config.toml
num_hidden_layers = 19
hidden_size = 512
num_attention_heads = 8
num_key_value_heads = 8
head_dim = 64
intermediate_size = 1536
vocab_size = 32000
hidden_act = "squared_relu"
norm = "layernorm"
norm_place = "pre"
norm_eps = 1e-05
positions = "rope"
rope_theta = 100000.0
rope_fraction = 0.5
qk_norm = true
attn_scale = 0.171
bias = "none"
tie_word_embeddings = false
parallel_block = true
init = "normal"
init_std_qkv = 0.0239
init_std_o = 0.0239
init_std_up = 0.0239
init_std_down = 0.0
optimizer = "muon"
learning_rate = 0.00977
lr_mult_qkv = 0.5
lr_mult_down = 1.5
beta1 = 0.95
lr_head = 0.00562
warmup_steps = 0
schedule = "wsd"
decay_fraction = 0.939
decay_shape = "pow"
final_lr_fraction = 0.05
batch_tokens = 65536
max_seq_len = 512
doc_mask = true
train_tokens = 765700000
max_steps = 11684
dataset = "wikipedia_en"
MLP neurons of a small language model. Each row is named by its layer, matrix (up: input weights) and neuron, and shows model dimensions 208-303. Each number is 128 + 24 x the weight over its row's rms, rounded and kept within 0 to 255.
After each neuron's rows, "fires after" lists the tokens most often just before its 100 highest values on Wikipedia text that the model never trained on.

L11.up458 [134 147 123 129 153  99 181 132  84 139 110 141 162 135 151 121 119  91 100 103 131 161 103 148 111 167 101 136 107 155 116  99 157 165  91 136 119 168 138 109 118 210  93 103 103 138 117 121 154 119 115 126 117 151 168 154 145 121 125 111 139 142 141 143 143 121 148  87 150 125 100 130 130 115 147 157 142 124 105 194 125  98 124 119 153 135 107  87 124 113 148  91 110 140 136 129]
fires after: " the", " The", "s", "The"

L7.up973 [131 117 173 110 127 130 145 143 160 104 136  92 106 117 135 124 150 100  95 146 135 113  87  77 176 158 123 123  93 131 148 159 148 121 101 108 120 134 126 144 159 116 113 135 136  71 143 121 133 170  73  94 144 122 127 159 114 139 129 110 148 177  96 105 106 110  72 126  77 103 140 172 138 129 115  80 138 154  93 149 140 124  69 126  91  92 144 133  97  81 104 100 149  92 117 112]
fires after: " was", "==", "-", "===", " his", "|"

L7.up457 [144 156 141 128 143 127 145 130 117 117 120 142 130 154 114 126  99 150 165 104  87  93 161 132 135 170  70 126  90 132 145 144 124 142  80 107 141 133 146 117 129 148 131 128 109 146 135  99 113 111 107 130 124 107 126 158 134 151 169 141 166 102 160 115 157 111 135  81 165 114 153 151 115 171 173 165 138 110 111 166 179  86  91 132 124  97 126 113 197 144 124 137 152 156 156 113]
fires after: " the", " ", " The", "s", "The"

L7.up837 [137 150 140 128 162 110 103 163 136 135 134 123  98 128 122 116 122 142 103  91 124  77  98  95 131 138 151  74 100 115 111 138 155 129 155 116 103 162 145 111 127 130 147 125 103 138 168 170 121 131 165 141 150 156 179 101 141 125 118 106 152 145  88 156 117 156 109 158 123  76 161 132 136 127 138 167 153 151 109 166  94 145 119 135  95 144 142  94 129 147 105 115 157 164 123 140]
fires after: "\n", " \"", " (", " "

L7.up817 [196 107 120  93 127 110 157 112 108 130 113 145 123 147 153 123 139  72 130 130 103 134 156 157 143 151 105 109 126 115 108 144 166 125 121  93 146 122 119 113 119 147  98 115 105 176 124 136 191 129 154 163 147 158 130 120 157 129 105  99 159 115 129 183  97 115 141 140 116 126 148  59 166  85 109 100  99 154 117 173  95 130 117 126 114 193  99  86 116 131 146 115 143  74 132 116]
fires after: " the", " The", " a", "The", " her"

L7.up674 [105 117 117  82 141 164 117 158 146 142 141 127 139 132 111 144 119 168 134 149 150 116 104 144 189 140 135  83 108 115  81 153 191 138 127 140 128 141 104 180 135 143  95 173 116  96 145 172  90 137 155 140 114 120 132 131 138 169 189 125 153 116  88 116 136 143 124 139 146 119 148 159 151 140 121 148 117 141 102 139 138 120 135 113 122 162 148 110 115 114 143 152 146 148  99 115]
fires after: " (", "-", " |", " \"", " Box"

L11.up880 [120 118 121 124 138 109 118 117 108 119 121 173 115 147 116 127  71 114  93 102 106 112 141 148 150 153 153 125 131 130 102  64 134 122 121 131 129 166 123 138 139 124 104 115 124 146  89 181 149  93 124 121 152 160 128 134 103 111  96 144 138 162 138 147 143 155  95 126 109 123 149 144 129 113 118 136 134 118 118 145  98 120 143 145 134 101  69 113 122  78 110 111 119 105 144 115]
fires after: " a", "a", " an", "-", " the"

L7.up373 [132 144 148 122 130 149 147 155 128 160 159 103 110 190 125 151  97 128 108 144 128  96 138  92 146 139 142  87  91  92 103 127 162 162 117 126 159 167 122 123 148 132 107 157  95 105 129 118 133 132 147 140 131 109 174 144 152 121 132 101 113 144  96 120 160 108 152 149  91 143 154  87 149 113 166 157 127 103 106 137  81 147 151 123 131 155 161 162 145 168 154 203 150 143 125 143]
fires after: " ", " a", " A", "-", " E", " \""

L7.up1299 [121 116 123 155 112 129 132 184  86 120 168 127 156 117  91  81 118 151 140 116 131 131 178 150 122 143 110 143 118 105 107 113 150 170 133 129 121 122 144  86 130 116  89  96 154 126 101 154 141  81 128 115 109  92 102 160 137 124 134 150 149 181 139 135 145  45  79 128 103  92  82 129  88 154 138 132 157 128 165 120 129 165  85 135 137 161 152 102 133 128 149 102 113 160 143 190]
fires after: ".", ",", " |", "eur"

L7.up125 [140 127 155  49 176  84 145 117 156 165 132 147 148  99 105 128  89 152 139  93 118 123 138  87 163 140 113 124 110 164 117 120 138 140 132  94 108 153 109 108 133 110 123 134 115 192 119 128 103 138 119 143 146 170 126 138 120 126 102  81 184 125 126 130 133 126 115  98 130 121 151 124 149 165 114 144 154  94 101 130 131 137 121 131  91 129 119 147 148 104 157 145 119 115 143 162]
fires after: " the", " The", " each", " his", " her"

L7.up1314 [155 169 162 121 142 144 153 121 142 158 131  98 146 155 106 109 156 118 119 139 141 132  82 100 151 106 114 115 135 127  99 130 140 128 115  96 125 187 120 146 143 139 137 127 111 141 150 129 153  97 163 122 102 165 134 101 159 165 112  74 155 102  82 144 117 133 159 139 150 182 144 146  95 142 112 139 126 124 138 169 128  80 125 120  62 147 106  80 138 121 149 128 111 124 137 130]
fires after: " the", " The", "The", "s", " their"

L11.up585 [122 178 172 128 131 147 155 109 168 142 160 133 194 123  69 140  72 115  95 114 144  97 128 129 133 139 115 136 125 130 133 113 149 118  96  95 119 146 139 146 118 106  95 120 139 135 124 138 145 124 125 145 142 117 161 160 132 110 152 107 157 123 152 167 116 127 121 149 124 101 119 150 120 105 128  99 113 150 120 169 163 106 127  97 135 140  59 117 171 126 128 114 155 163 140 152]
fires after: " the", " his", "s", " her", " their", " |"

L7.up872 [140 112 142 115 143  97 130 160  82  82 133 102 111 122 129 117 143 171  76 111 109 131 140  63 118 112 111 136 117 176 116 127  80  71 112 143 111 102 172 149 157 155 156 125 126 134 173 128 164 133  99 143 139 118  94 121 175 109 136 125 161 138  95 141  98 136 139  99 127 107 127 148 134 137 128  96 146 140  94 118 111 154 125  96 142 111 127 171 128 102 145 126 159  92 131 122]
fires after: " was", "==", " (", "Early", "\n"

L7.up1014 [127 127 134  90 149 126 119 115 119 128 167  97 149 158 114 134  95 131 128 119 146 162  75  89 124 141 124  64 137 108  92 141 114 149 135 131 131 132  97 122 124 122 100 156 153 105  87 132 130 178 154 104 156 145 134 180 126 143 157 103 114 114 132 152 150  67 129 166 136  92 116 140 159 143 166 111 153 161 106 128 130 102  56 107  95 142 127 137 128  99 156 123 150 162 136 141]
fires after: " (", " \"", " '", "\n"

L11.up1022 [152 105 163 119 132 138 134  88 132  90 153  82  98 129 104 135 160 136 123 146 125  87 114 113 154 154  95 156 114  96 139 135 155 125  98 116 118 139 147 131  96 127 162 136  91 112 123 111  59 105 137 141  93 120 129 190 122 136 142 111  65 133  93  93 105 136 130 115 136  97 147  98 140 121 137  96 120 156 117 128 106 101 139 114 147 124 126 130 106 124 105 135 102 104 139 109]
fires after: " its", " his", "s", " her", " their"

L11.up887 [128 102 126 134 167 128 141 135 103 145 155 143 142 103 111 189 152  87  96 127 141 117 133 102 134 124 120 124 105 124 132 106 120 118 114 138 124 103 110 131 121 120 136 150  88 113 131 135 116 109 153 123 152 106 134 182 130 160 139 131 157 123 168  90 120 140 141 113 103 106 164 143 127 124 105 130 151 115 103 179 133 152 122 154  76 108 140 145 141 129  98 129 104 142 138 134]
fires after: " |", "===", " ", "\n", "==", ";"

L7.up874 [145 151 165  92 126 196 136 162 102 112 131 147 123 138 135 145 109 168 129 126 141 122 133 105 131 120 138 127 123 104  86 136 163 120 115 150 172 112 152 121 111 138 110 108 140  90 124 117 119 137 110  95 126 109 113 121 172 169 123 143 126 112 169 136  98 122 101 159 133 183 142 124 113  96 132  88 122  86 135 131 119 157 125 111 116 165 162 168 114 122  93 147 134 105 107 154]
fires after: " (", " \"", " [", "—", " ", "\n"

L7.up703 [154 147 176 103 136 165 141 127 135 145 138 116 149  82  83 113 137 103 119 135 113 159 130 167  99 130  76 122 118 142 136 115 193 152 153  97 138 157 126 106 177 118  57 160 135 151 102 117 115  79  85 118 151 149 144  99 145 137 106 122 147 110 141 135 118 141 135 111 149  95 172 106 115 107 135 134 137  98 126 150 102 133 143 122 116 181 126 120 155  77 184 139 122 122 137 160]
fires after: " the", " an", "s", " The"

L7.up1386 [108 106 105 133 123 103  98 112 157  90 134 125  77 140 141 149 160 112 101 130 108 134 137 123 131 179 128 132 134 101 138 133 162 140 161 103 114 133  62 110 122 171 128 109 117  93 139 160  70 115 115  94 128 161 144 125 144 115 103 155 138 146 124 137 115  83 166 121 113 147 154 106 173 113 181 173 130 112 141 105  88 152 171 149 149 149 146 162 111 138 128 142 160 118  68 108]
fires after: ",", "\n", " result", " led", " well", "\","

L7.up260 [127 105 130 134 112 115 113 146 123  86 118 124 110 146 105 120  84 104 166 125 135 105 122 118 129 109 124 152  94  97 110 142 158 147 163 118 138 105 161 131 149  92 105 134 143 123 167 151 142 148 136 148 145 128  97 134  98 144 143 113 131 162 108 128 177 126 120 165 104 105  85 110 129  97 183 113  96  86 138 152 138 129  98  95 124 193  71 133 136  93 161 123 166 111  94 108]
fires after: " |", "\n", ",", "."

L11.up1383 [145  85 143 117 184 149 142 164 150 107 111 121 128 155 107 125  93 116 103 123 153 123 148 137 143 116 155 141 115 114 150 112 130 140 164 110  94 113 157 145 126 147  95 114  89 132 131 152 154 140 149 104 156 119 156 125 115 118 162 154 113 128 142 122  73 158 117  82 110 125 156 121 158 111 169 155 111  86 128  73 109 131 138 100 124 133  94 128 105 111 144 109 121 141 123 106]
fires after: " a", " A", " an"

L7.up995 [135 124 125  99 122 149 135 142 155  94  96 158 126 134 130 165 146 102 141 169 131  94 116 115 120 103 138 109 133  95 118 132 160 118 105 169 168 113  85  96 137 130 140 168 106 100 116 112 146 140 132 119 122  92 117 142 181 164 166 160 127 153 150 128 117 179 148  91 153 131 121 127 137 113 137  64 153 141  62 118  94 153 127  96 106 127 145 158 145 130  89 131 133 122 149 103]
fires after: " ", " ("

L7.up1282 [130 126 138  73 204 142 123 116 154 135 152 123 136 115 128 145 143 151 110 153 148 184 132 112 131 150 119 144 131 130 124 138 187 128 174 103  95 192 134 115 107 130 127 163  98 112 129 109 193 146  85 129 100  79 151 132 121 104 108 126 158 133 123 103 137 143 103 130 121 120 135  97 126  95 147  97 160 134 102 140 134 135 129 145 116 123 132 128 103 171 129 132  79 134 151 130]
fires after: " the", " his", "s", " their"

L11.up337 [ 95 140 128 115 140  93 127 179  96 102 123 119 141 132 133  92 136  97 145 136 148 157  97  85 106 142 109 161 127 136 129 119 138 162 129 110 152 136 102 104 129  69 118 121 125 149 103 122 139 159 156  96 117 101 160 151 141 141  98 172 149  97 142 117 123 135  95 120 102 122 113 127 151  92 122 129 108  74 125 119 132  95 178 148 123 139 137 148 150 160 146 135  73 168 132 118]
fires after: "s", " the", " his", " her", " own"

L7.up156 [123 169 117 145 110 125 138 122 125  66  88  98 120 100 156 162 135 121 102 132 170 150 127 111 171 144 138 122 132 125  65 120 149 125 161 139 122 125 156 158 123 164  78  86 155 109 115 108 102 108 144  68 117 116 156 146 140 129 104 140 147 127 150 113 135 128 160 102 113 150 155 161  91 103 154  80 135 115 130 187 160 153 120 118 114 167 160 164 172 133  97 133 124 107 124 156]
fires after: " the", "-", " The", " |", ":", "The"

L7.up1444 [128 124 124 122 106  81 147  95 148 107  94 100 154 151 143 118 116  88  89 103 152 113 123 104 144 144 150 150 124 120 106 141 124 128 144  92  79 123 155 106 141 130 120 160 130  91 167 127 146 130 119 120 149 115 132 123 193 143  97  90 133 176 129 123 140 135 139 137  92 158 143 132 147 132 164 132 164 179 137 148 112 151 110 104 140 104 115 177 129 117 116  95 167 104 110 119]
fires after: "|", "-", "\n"

L7.up1427 [181 158 123 114 120 135 125 117 106 149 123  73 125  94  98 141 147 171 113 145 128 160 148 119 152 124 120 107 166 137  90 126  95 131 199 115 110 135 166 125 109 142 140 133 151 146 107 112 137 129 129 146 144 129 149 113 149 125 148 125 114  97 125 137 107 176 123 138 120 149 137 117 111 131 104 128 127 113 126 131 116 101 119 115 131 135  75 145 131 156 139 135 104 138  81  92]
fires after: " the", " The", "The"

L7.up591 [165 135 155 108  87 110 172 134 156 119  85 128 116 132 139 132 178 128 137 113 132 167 121 146 162 110 123  99 141 128 130 118 136 138 166 125 100 130 146 132 133 175 145  96  97 137 154 130 146 109 153 132 129 134 146 108 111 120 122 144 141 131 102 134 122 144  82 115 134 147 126  93 126 116 135 132 100 165 124 164 103 176 111  92 120 129 111 137 167 130 128 136 136 127 137 117]
fires after: " the", " The", " A", " Gu"